config.yaml
n_layer: 9
head_dim: 64
activation: "geglu"
norm_eps: 1e-05
positions: "rope"
rope_fraction: 1.0
qk_norm: false
attn_scale: 0.125
optimizer: "muon"
lr_mult_o: 4.0
seq_len: 1024
doc_mask: true
dataset: "wikipedia_en"
MLP neurons of a small language model. Each row is named by its layer, matrix (gate and up: input weights; down: output weights) and neuron, and shows model dimensions 288-383. Each number is 50 + 15 x the weight over its row's rms, rounded and kept within 0 to 99. A neuron's up and down rows have the sign that makes its largest values positive.
After each neuron's rows, "raises" lists the tokens whose logits its output raises most directly, leaving later layers aside.

L4.gate1179:52 45 35 30 60 54 49 43 20 21 56 30 51 53 54 36 65 60 28 43 73 49 69 70 46 59 43 55 59 54 28 40 59 41 47 42 51 36 50 55 51 53 31 36 53 39 25 61 61 41 58 33 58 45 40 55 43 65 60 40 28 39 61 64 89 27 52 74 19 40 18 63 68 82 32 67 57 42 51 49 74 59 48 64 37 35 79 75 36 45 46 44 94 60 62 52
L4.up1179:49 53 35 73 56 47 59 63 56 27 24 65 39 81 52 50 60 50 29 70 57 73 57 33 33 42 77 56 73 56 46 92 61 34 69 41 33 38 47 40 47 40 36 35 60 62 51 27 59 46 32 46 34 41 58 61 76 66 68 44 32 41 58 66 50 57 34 71 42 27 58 53 49 66 58 63 70 39 69 59 82 52 49 55 46 54 53 61 06 65 80 31 43 46 49 51
L4.down1179:53 49 46 46 31 50 31 63 24 63 52 30 44 53 53 33 48 65 60 66 60 61 28 70 60 56 46 52 48 48 24 57 42 44 44 18 41 39 50 43 45 51 62 70 38 78 28 58 21 57 42 48 65 67 63 65 74 41 39 75 64 33 67 47 72 73 55 56 24 57 48 62 67 74 26 37 69 56 61 83 76 70 49 21 31 29 34 56 55 75 60 43 68 55 66 19
raises: "au", "urs", "gg", "v", "g"

L3.gate620:52 67 19 78 23 68 55 47 49 51 38 48 60 37 50 57 43 46 24 49 40 43 54 47 52 32 49 46 58 46 50 22 48 52 52 49 47 31 66 36 41 65 50 61 20 71 47 33 22 66 47 55 52 56 58 46 93 42 77 23 35 38 54 26 21 45 47 72 36 43 28 42 37 67 63 69 44 43 65 04 53 33 59 41 51 28 56 40 51 49 46 46 51 50 77 55
L3.up620:37 27 71 58 37 43 51 73 28 60 54 07 42 41 74 41 40 47 42 55 30 58 44 48 29 46 57 66 59 30 61 47 30 38 36 66 66 21 56 00 59 45 38 60 19 56 54 40 43 39 63 57 56 64 41 59 73 54 57 61 40 29 61 79 57 35 36 68 62 64 29 61 71 69 71 42 52 42 72 34 39 41 72 40 32 52 57 46 35 66 34 66 63 53 50 44
L3.down620:60 40 63 28 49 58 57 36 37 73 57 51 57 37 46 32 50 50 35 76 60 52 53 37 53 54 54 50 34 54 00 57 38 59 51 57 56 25 38 48 46 31 54 59 32 64 47 45 32 46 62 58 40 50 59 42 52 21 58 67 40 14 59 66 52 27 55 63 20 57 30 63 64 64 49 22 49 60 77 55 65 41 56 35 46 47 62 39 28 55 61 54 56 64 56 40
raises: "ft", "zh", "zz", "fa", "ğ"

L4.gate425:39 60 47 45 54 59 41 54 32 20 77 68 38 45 48 34 85 44 83 70 59 56 51 27 81 67 43 27 40 64 56 64 52 60 58 43 51 58 59 55 55 71 37 68 53 48 55 73 36 42 39 39 57 59 55 60 36 48 55 63 64 55 77 31 50 55 35 41 66 70 51 72 45 37 46 75 39 40 65 44 46 39 32 66 68 62 31 58 21 57 69 45 46 31 53 30
L4.up425:81 52 22 61 48 80 41 41 76 75 24 43 29 61 28 22 69 60 45 33 77 52 54 39 45 61 56 37 49 58 77 58 69 42 37 73 25 68 51 34 44 62 75 61 50 84 38 42 66 53 35 51 52 37 38 26 32 56 46 70 55 70 57 60 35 51 33 29 44 75 52 57 67 67 32 67 38 75 54 66 54 47 47 48 41 27 80 55 31 38 76 50 57 45 69 51
L4.down425:65 53 27 44 56 60 28 61 40 70 47 45 45 63 47 47 67 36 18 41 64 52 71 31 63 50 56 35 45 80 44 37 17 37 25 43 34 59 72 72 69 46 53 44 58 81 51 68 66 28 45 53 38 72 31 56 36 53 61 56 49 43 58 43 52 46 20 64 79 47 50 70 52 40 36 79 46 63 72 53 48 51 52 64 61 65 32 07 42 83 99 48 51 38 56 61
raises: "let", "one", "press", "ols", "éd"

L4.gate817:51 47 38 43 75 61 75 75 31 34 67 34 62 52 26 85 62 63 72 28 63 64 50 31 53 37 50 40 45 54 55 32 27 42 27 52 76 23 53 49 34 57 56 47 55 60 67 59 47 32 45 30 49 77 52 51 48 74 29 55 55 47 51 76 58 59 76 70 32 46 28 57 58 59 64 12 37 47 38 39 47 73 51 51 20 26 48 55 56 41 38 40 53 27 62 22
L4.up817:31 25 46 51 71 32 81 48 32 49 47 57 37 33 61 72 65 63 43 32 36 70 25 75 36 44 40 45 54 65 57 32 50 46 22 39 66 48 38 61 20 70 44 34 40 50 27 28 43 64 44 52 49 63 53 55 55 60 39 61 63 44 47 52 52 60 50 75 42 44 44 36 24 59 54 24 55 34 47 11 56 61 56 69 45 24 64 46 65 42 63 55 49 33 45 41
L4.down817:82 58 59 21 66 73 63 39 58 38 27 61 23 38 37 51 79 70 67 31 37 41 48 54 64 43 18 33 85 69 21 69 56 39 51 30 64 22 35 74 56 52 58 30 67 45 52 43 55 38 69 38 35 72 58 50 44 64 58 53 53 35 55 62 30 84 65 53 72 45 42 62 62 37 57 44 18 61 64 50 29 50 59 46 26 25 22 57 48 31 54 62 74 19 49 09
raises: "ri", "ges", "lock", "olph", "rick"

L4.gate472:55 59 45 88 38 55 31 47 40 44 63 55 45 47 45 51 60 69 52 20 71 83 38 59 56 40 39 48 33 49 54 47 57 50 52 34 59 43 87 49 54 69 40 19 56 52 49 66 45 66 65 49 58 40 48 34 53 34 50 28 46 28 40 30 66 77 68 46 61 35 64 57 03 57 70 48 58 34 43 49 41 53 58 56 56 53 39 41 56 77 72 57 22 65 32 14
L4.up472:52 26 57 62 37 44 57 51 35 44 48 43 53 52 66 60 51 57 67 45 53 74 43 70 30 55 28 48 25 41 76 37 64 24 28 47 47 56 68 41 40 73 41 71 41 51 54 88 24 40 79 66 88 49 65 38 56 29 84 48 52 48 51 47 46 54 60 59 35 38 69 22 22 64 59 35 37 33 40 73 59 45 55 62 42 65 58 22 54 45 57 50 22 42 41 51
L4.down472:30 26 57 71 71 65 30 65 53 71 28 54 59 60 59 82 39 36 34 71 45 45 56 11 48 71 44 59 37 47 44 72 97 37 57 52 49 63 59 53 46 61 39 72 23 32 90 65 45 54 45 55 46 55 64 60 27 60 14 72 36 25 48 35 64 55 26 38 41 49 35 49 49 35 24 64 83 18 76 50 43 38 37 67 50 37 56 55 45 55 83 35 56 51 56 72
raises: "burg", "k", "'", "hip", "ph"

L4.gate784:45 38 49 47 43 27 71 58 60 47 34 61 57 56 59 58 60 23 33 54 59 48 49 63 32 47 45 39 85 59 47 58 18 47 42 52 52 56 62 50 51 34 43 77 28 43 51 41 66 26 90 48 55 26 40 23 60 58 64 72 38 53 80 61 43 37 20 50 58 49 26 53 22 49 44 47 55 40 34 40 26 43 56 60 65 77 34 38 66 54 74 38 79 38 56 44
L4.up784:44 34 34 85 41 43 41 44 51 26 53 14 35 51 49 64 47 53 67 76 60 55 48 52 65 30 41 29 75 38 56 44 41 65 54 42 50 59 73 60 53 35 61 37 62 58 48 51 51 32 83 25 52 58 65 24 57 49 45 54 27 16 52 37 57 27 49 50 43 65 11 26 56 72 31 68 30 45 63 56 41 59 49 66 48 36 54 53 59 60 74 39 55 38 47 62
L4.down784:54 45 50 51 39 57 47 85 40 42 36 59 57 65 21 35 46 35 48 51 61 65 73 67 76 43 42 23 88 67 51 59 35 45 31 39 44 68 57 47 65 53 58 46 28 36 60 69 00 30 19 41 27 20 40 12 31 31 83 64 73 75 46 27 42 39 10 57 59 44 63 61 54 32 71 53 56 43 24 68 59 47 51 54 63 45 42 45 67 56 98 39 52 51 28 44
raises: "ing", "ving", "eless", "ved", "atory"

L3.gate81:22 41 45 39 48 54 49 32 40 59 55 46 42 31 91 41 36 70 40 38 66 42 43 67 34 64 49 44 75 85 65 58 31 40 20 71 60 48 45 51 41 51 68 26 50 55 43 65 48 51 53 43 52 52 58 33 43 57 40 37 69 37 66 39 47 56 54 45 50 66 34 26 77 40 52 69 57 37 54 52 63 74 63 79 29 62 64 52 55 36 48 41 47 57 47 48
L3.up81:48 66 33 51 43 35 38 38 38 31 51 45 26 35 79 52 36 49 41 49 54 53 59 62 70 19 51 61 43 52 60 60 26 58 46 48 31 43 34 50 50 47 52 54 46 44 38 60 37 47 50 41 49 71 28 17 32 52 25 45 69 36 58 65 46 57 70 51 61 42 27 53 78 21 45 65 59 33 55 47 37 60 56 58 43 54 33 53 46 39 56 41 59 35 52 37
L3.down81:47 68 33 60 43 53 45 61 37 37 28 71 35 59 56 73 45 55 39 29 39 44 49 32 40 35 44 44 74 77 38 64 45 46 52 83 49 34 66 41 43 48 52 42 63 50 44 40 61 49 55 11 42 43 27 52 65 54 53 54 41 37 30 57 45 56 73 55 69 21 10 51 34 30 59 64 48 32 49 50 43 53 26 62 42 60 42 38 58 47 45 38 61 46 32 42
raises: " Years", " Year", " %", " Date", "elf"

L3.gate1040:45 62 51 32 56 35 39 49 67 31 73 53 45 63 64 69 45 52 19 48 71 46 51 16 53 46 47 38 68 45 47 58 45 23 73 51 61 65 55 54 35 40 55 17 62 27 36 43 52 68 42 51 67 59 50 38 41 44 35 40 72 73 52 39 18 49 67 60 26 53 89 57 37 36 44 36 55 62 40 56 40 62 75 56 49 33 53 40 82 55 17 49 32 21 54 30
L3.up1040:67 66 69 57 38 54 46 47 44 14 71 41 28 61 29 34 27 57 45 33 50 46 61 39 37 46 56 45 39 77 74 55 49 56 44 70 70 46 37 55 61 10 40 55 55 57 39 84 52 43 41 74 14 34 56 23 26 90 60 22 32 56 28 70 56 33 86 62 69 33 75 71 60 18 46 54 35 43 64 77 70 46 67 37 62 26 49 12 55 48 43 50 40 56 15 44
L3.down1040:51 58 38 74 34 80 63 61 51 28 02 55 47 28 21 56 49 46 48 52 26 46 68 34 25 58 41 73 49 51 22 52 52 42 33 59 52 68 54 66 73 24 72 64 48 60 44 43 42 55 64 54 53 68 35 46 36 73 38 59 62 70 47 48 50 38 68 86 78 34 41 40 53 52 43 52 37 47 59 54 67 36 81 56 33 38 51 62 48 81 52 56 85 33 50 44
raises: "ens", "erse", "v", "time", "va"

L4.gate880:64 56 25 54 60 46 47 34 82 72 41 44 64 62 42 79 51 48 37 60 55 41 47 66 65 39 46 44 52 75 66 34 56 53 32 48 26 44 33 49 54 59 10 23 49 16 37 63 75 51 37 36 51 18 42 65 20 57 68 50 58 55 75 13 52 64 55 38 59 22 57 35 36 55 56 54 26 69 44 86 36 17 83 61 35 60 34 71 58 61 66 58 40 61 48 50
L4.up880:51 47 56 63 51 46 45 43 85 49 37 55 31 40 54 58 72 49 43 47 55 56 58 57 49 49 36 47 29 62 42 31 68 46 33 62 34 92 43 53 25 54 38 58 43 33 35 43 77 69 23 30 80 63 30 30 49 60 56 39 66 40 57 02 61 59 68 41 62 39 54 23 30 57 90 25 38 38 49 62 42 40 47 32 23 39 29 45 42 49 51 52 46 63 43 53
L4.down880:69 71 39 48 62 31 43 39 65 69 36 52 48 70 57 64 57 42 85 16 52 61 29 45 54 49 20 27 48 44 26 45 52 56 68 39 48 58 58 36 39 73 35 59 76 53 48 62 68 32 41 65 46 54 40 27 31 48 58 55 37 25 51 47 53 35 34 53 63 47 59 36 61 64 49 51 61 29 34 67 59 20 68 43 57 34 46 48 48 69 63 82 65 51 20 33
raises: "ky", "hip", "'", "ign", "ym"

L3.gate1331:44 31 42 52 48 36 50 41 53 45 52 52 62 65 56 39 41 83 52 48 45 51 20 50 30 55 79 18 48 61 23 59 53 53 61 78 63 42 29 46 38 56 57 61 18 36 45 53 45 38 44 53 68 34 63 39 62 60 59 46 68 49 67 49 44 64 37 69 32 34 47 46 27 38 56 63 58 34 42 32 20 54 66 65 79 36 67 27 55 60 88 64 25 57 42 41
L3.up1331:72 50 14 30 44 35 67 34 59 30 41 44 70 51 62 38 45 61 24 49 28 60 39 22 32 36 57 35 47 58 34 59 54 53 69 58 46 33 18 78 54 28 64 64 13 61 43 48 25 55 31 53 51 41 63 39 52 80 52 44 58 44 41 43 62 46 47 42 52 43 50 41 44 46 49 42 66 55 50 18 53 41 55 93 38 52 62 37 73 58 59 63 79 68 67 38
L3.down1331:41 57 34 47 58 55 42 43 71 60 22 53 54 61 62 68 56 70 11 56 33 66 25 50 61 51 52 72 41 57 50 48 68 29 57 56 49 50 30 49 02 71 64 61 11 55 65 50 61 22 45 48 57 23 76 47 54 83 70 33 68 34 53 78 52 65 62 49 35 37 43 48 58 28 44 65 62 50 55 39 46 44 59 42 41 58 77 23 77 73 58 55 62 35 33 46
raises: "yd", "ese", "ck", "val", "ishing"

L4.gate1189:33 43 24 57 27 22 39 28 47 36 22 41 55 39 69 61 27 60 51 55 41 89 46 77 36 41 55 59 26 77 54 63 34 44 49 62 49 36 31 28 07 54 29 58 38 48 43 64 50 48 48 72 61 63 41 25 59 49 45 46 57 41 44 38 35 49 63 45 67 51 35 45 66 34 35 64 35 34 50 77 34 61 60 56 47 63 39 47 45 31 27 25 48 46 51 54
L4.up1189:25 76 50 42 35 27 29 32 45 39 45 69 45 37 78 48 13 52 24 62 51 60 51 59 35 29 57 70 43 66 73 56 29 37 53 62 50 59 54 33 37 25 58 30 59 28 45 69 56 45 84 52 36 43 50 56 61 23 42 51 66 52 36 33 47 50 47 33 51 55 29 56 68 73 52 70 42 26 57 35 51 64 54 71 38 34 58 23 72 55 69 21 53 56 36 69
L4.down1189:32 64 45 49 51 52 60 61 60 43 46 40 41 61 68 61 26 55 54 45 45 57 53 30 46 40 44 66 59 99 61 52 42 36 43 89 56 34 47 38 60 53 41 38 35 46 36 59 41 55 68 32 41 50 40 35 43 49 60 28 49 35 41 61 42 47 35 65 62 24 35 45 44 69 53 41 46 56 34 59 41 80 48 40 53 80 47 42 60 76 60 17 39 52 61 48
raises: " Year", " Date", " Prize", " Years", " Athlete"

L3.gate1219:20 70 44 42 47 44 72 60 49 61 54 61 35 53 42 53 73 42 29 59 39 48 67 70 57 41 49 57 64 67 69 54 57 62 40 25 50 56 36 33 40 67 57 29 36 47 61 39 44 45 18 41 30 66 42 59 44 59 74 59 41 71 38 54 78 26 30 46 39 97 78 45 52 33 61 71 52 57 40 30 44 45 78 52 55 41 42 36 55 49 70 83 41 46 67 47
L3.up1219:52 08 64 62 60 64 80 45 59 74 43 36 38 42 57 42 69 39 43 69 66 69 63 44 59 60 50 63 40 41 61 51 41 61 39 18 82 62 55 56 44 29 80 55 51 67 76 48 45 33 17 29 42 41 28 49 39 34 40 57 36 76 39 61 42 52 44 42 63 75 35 46 72 23 58 44 36 46 62 52 33 39 39 39 20 43 77 62 38 43 88 46 66 33 64 61
L3.down1219:15 72 85 74 30 51 62 67 68 61 57 57 60 49 59 25 45 32 35 37 44 55 54 57 78 38 31 48 82 43 46 61 48 61 32 75 63 50 19 43 77 52 69 61 21 63 76 51 40 46 24 47 27 27 38 56 59 66 53 31 73 66 40 53 74 28 37 40 68 52 45 32 64 64 53 52 41 50 53 22 41 25 66 53 63 35 66 47 65 41 61 59 35 49 43 32
raises: " guitar", " guitars", " guitarist", " tracks", " piano"

L4.gate168:41 63 26 57 63 64 15 08 33 39 21 51 53 52 28 47 47 54 56 38 86 38 50 42 39 52 43 53 47 41 69 44 44 49 43 47 35 65 51 74 61 37 29 45 55 35 57 48 58 52 58 45 53 72 63 42 51 93 16 43 58 56 63 51 76 49 48 35 48 44 57 33 42 28 36 43 28 44 28 75 57 24 52 34 73 49 46 40 65 44 78 61 56 51 64 46
L4.up168:59 74 29 34 33 60 32 24 58 58 64 37 52 35 30 43 11 62 63 25 62 59 37 52 28 59 56 37 51 32 48 40 58 37 54 46 49 61 36 55 17 53 49 49 56 70 41 62 21 32 73 47 48 53 51 56 49 50 27 62 52 73 50 55 58 48 52 29 41 72 29 35 61 51 53 32 42 54 51 44 37 50 61 40 54 35 57 40 30 60 49 37 62 31 39 39
L4.down168:52 47 82 49 46 24 41 82 55 72 53 51 46 59 53 53 33 53 47 77 37 46 51 65 71 46 39 51 40 63 42 54 59 53 31 27 68 58 62 35 43 25 24 59 64 73 59 57 53 75 37 75 89 42 64 60 24 44 51 47 45 37 39 39 71 70 71 73 47 52 63 52 49 68 41 59 46 25 45 68 45 51 73 40 27 57 45 55 28 18 43 46 84 34 42 46
raises: "'s", "’", " like", " will", " as"

L4.gate694:67 28 34 28 27 46 39 40 61 48 59 57 03 41 46 42 61 78 57 44 91 51 56 64 72 20 52 49 78 53 62 25 51 61 66 20 43 47 51 57 35 43 52 53 62 37 52 36 03 46 42 48 63 39 35 51 43 41 55 28 60 41 41 41 76 31 34 56 35 47 71 48 66 42 36 43 34 64 45 67 56 35 32 59 53 68 37 33 47 51 47 21 54 59 50 75
L4.up694:39 49 51 42 35 51 52 55 72 55 38 54 20 51 42 38 56 41 18 50 39 57 60 53 57 44 66 47 90 57 63 59 31 50 54 18 34 69 27 51 28 47 38 47 55 54 46 39 40 38 40 64 38 26 54 63 69 41 37 43 52 35 32 44 82 55 34 70 46 39 23 21 30 73 43 39 46 37 15 57 29 28 64 67 53 33 61 34 67 07 44 54 49 33 62 38
L4.down694:68 54 43 32 54 45 46 42 65 39 62 55 29 49 45 35 46 27 26 34 79 49 37 44 74 57 49 55 81 64 58 22 68 46 60 16 52 28 31 58 42 41 53 30 52 70 54 43 59 38 78 64 56 34 49 79 18 43 56 59 48 34 49 40 72 59 10 52 72 66 44 36 62 44 32 56 64 51 54 41 51 24 42 42 69 71 58 32 53 40 49 38 42 85 45 55
raises: "rel", "rington", "mer", "ps", "red"

L3.gate154:28 40 35 61 53 50 57 37 23 75 47 40 43 36 66 72 42 45 58 57 57 33 64 35 61 34 61 55 52 71 41 88 26 40 51 52 50 55 59 65 41 22 45 64 48 42 36 45 49 32 43 58 41 54 60 68 52 58 64 50 63 50 66 43 41 73 62 56 60 47 46 26 53 78 35 28 27 47 71 53 57 42 23 83 89 48 47 66 26 61 68 57 40 67 50 72
L3.up154:38 49 56 61 67 36 58 44 60 57 54 45 38 30 58 43 73 56 47 42 47 62 64 95 54 51 49 60 68 17 38 73 36 34 32 58 54 33 45 52 59 59 59 50 68 63 36 77 74 49 57 49 60 63 49 57 66 56 35 34 31 72 49 65 51 35 44 38 85 57 49 41 47 37 63 58 53 48 41 49 39 61 39 63 73 36 49 29 38 44 36 58 29 74 30 47
L3.down154:36 52 50 38 56 47 37 68 51 47 59 44 50 42 31 43 71 32 46 59 55 32 46 36 44 35 57 65 59 40 70 56 48 48 39 63 46 60 35 26 70 62 45 26 50 23 42 55 49 66 25 55 37 19 45 34 43 49 38 71 45 85 50 77 69 43 59 21 66 50 44 56 38 33 20 29 62 31 68 37 65 49 50 40 40 91 83 44 40 29 54 59 63 33 43 54
raises: "ing", "ed", "line", "ly", "er"

L3.gate787:45 40 35 60 43 41 52 60 53 81 45 19 51 42 58 33 57 39 50 45 50 50 55 57 38 47 60 65 34 81 51 99 43 44 07 67 50 47 39 59 55 53 52 67 47 35 56 33 41 25 51 39 55 73 51 38 16 44 67 30 39 47 59 39 28 56 59 16 42 80 38 48 59 39 48 50 46 49 47 89 54 60 76 69 45 47 44 51 45 45 63 34 41 72 77 55
L3.up787:46 47 52 41 84 52 42 38 38 38 49 53 26 65 64 41 46 52 55 87 36 54 85 66 64 19 42 50 39 25 57 52 45 49 65 45 40 58 62 61 40 36 44 45 38 83 51 47 56 52 40 58 48 51 48 35 40 53 59 19 56 46 57 52 72 55 50 58 75 33 42 40 35 51 34 74 35 58 84 48 38 39 50 91 40 55 56 38 46 80 55 53 29 41 12 37
L3.down787:51 63 66 52 88 52 46 46 68 91 49 49 20 56 37 68 38 55 49 58 34 64 66 58 59 47 20 55 48 47 41 33 35 44 37 29 30 63 52 57 64 58 51 17 24 61 48 31 50 65 49 57 50 41 68 50 27 34 32 27 46 56 76 60 45 41 46 48 73 45 39 37 62 51 60 25 49 40 46 58 43 58 64 30 44 46 70 51 64 24 73 30 67 29 30 47
raises: "le", "ulum", "let", "lie", "la"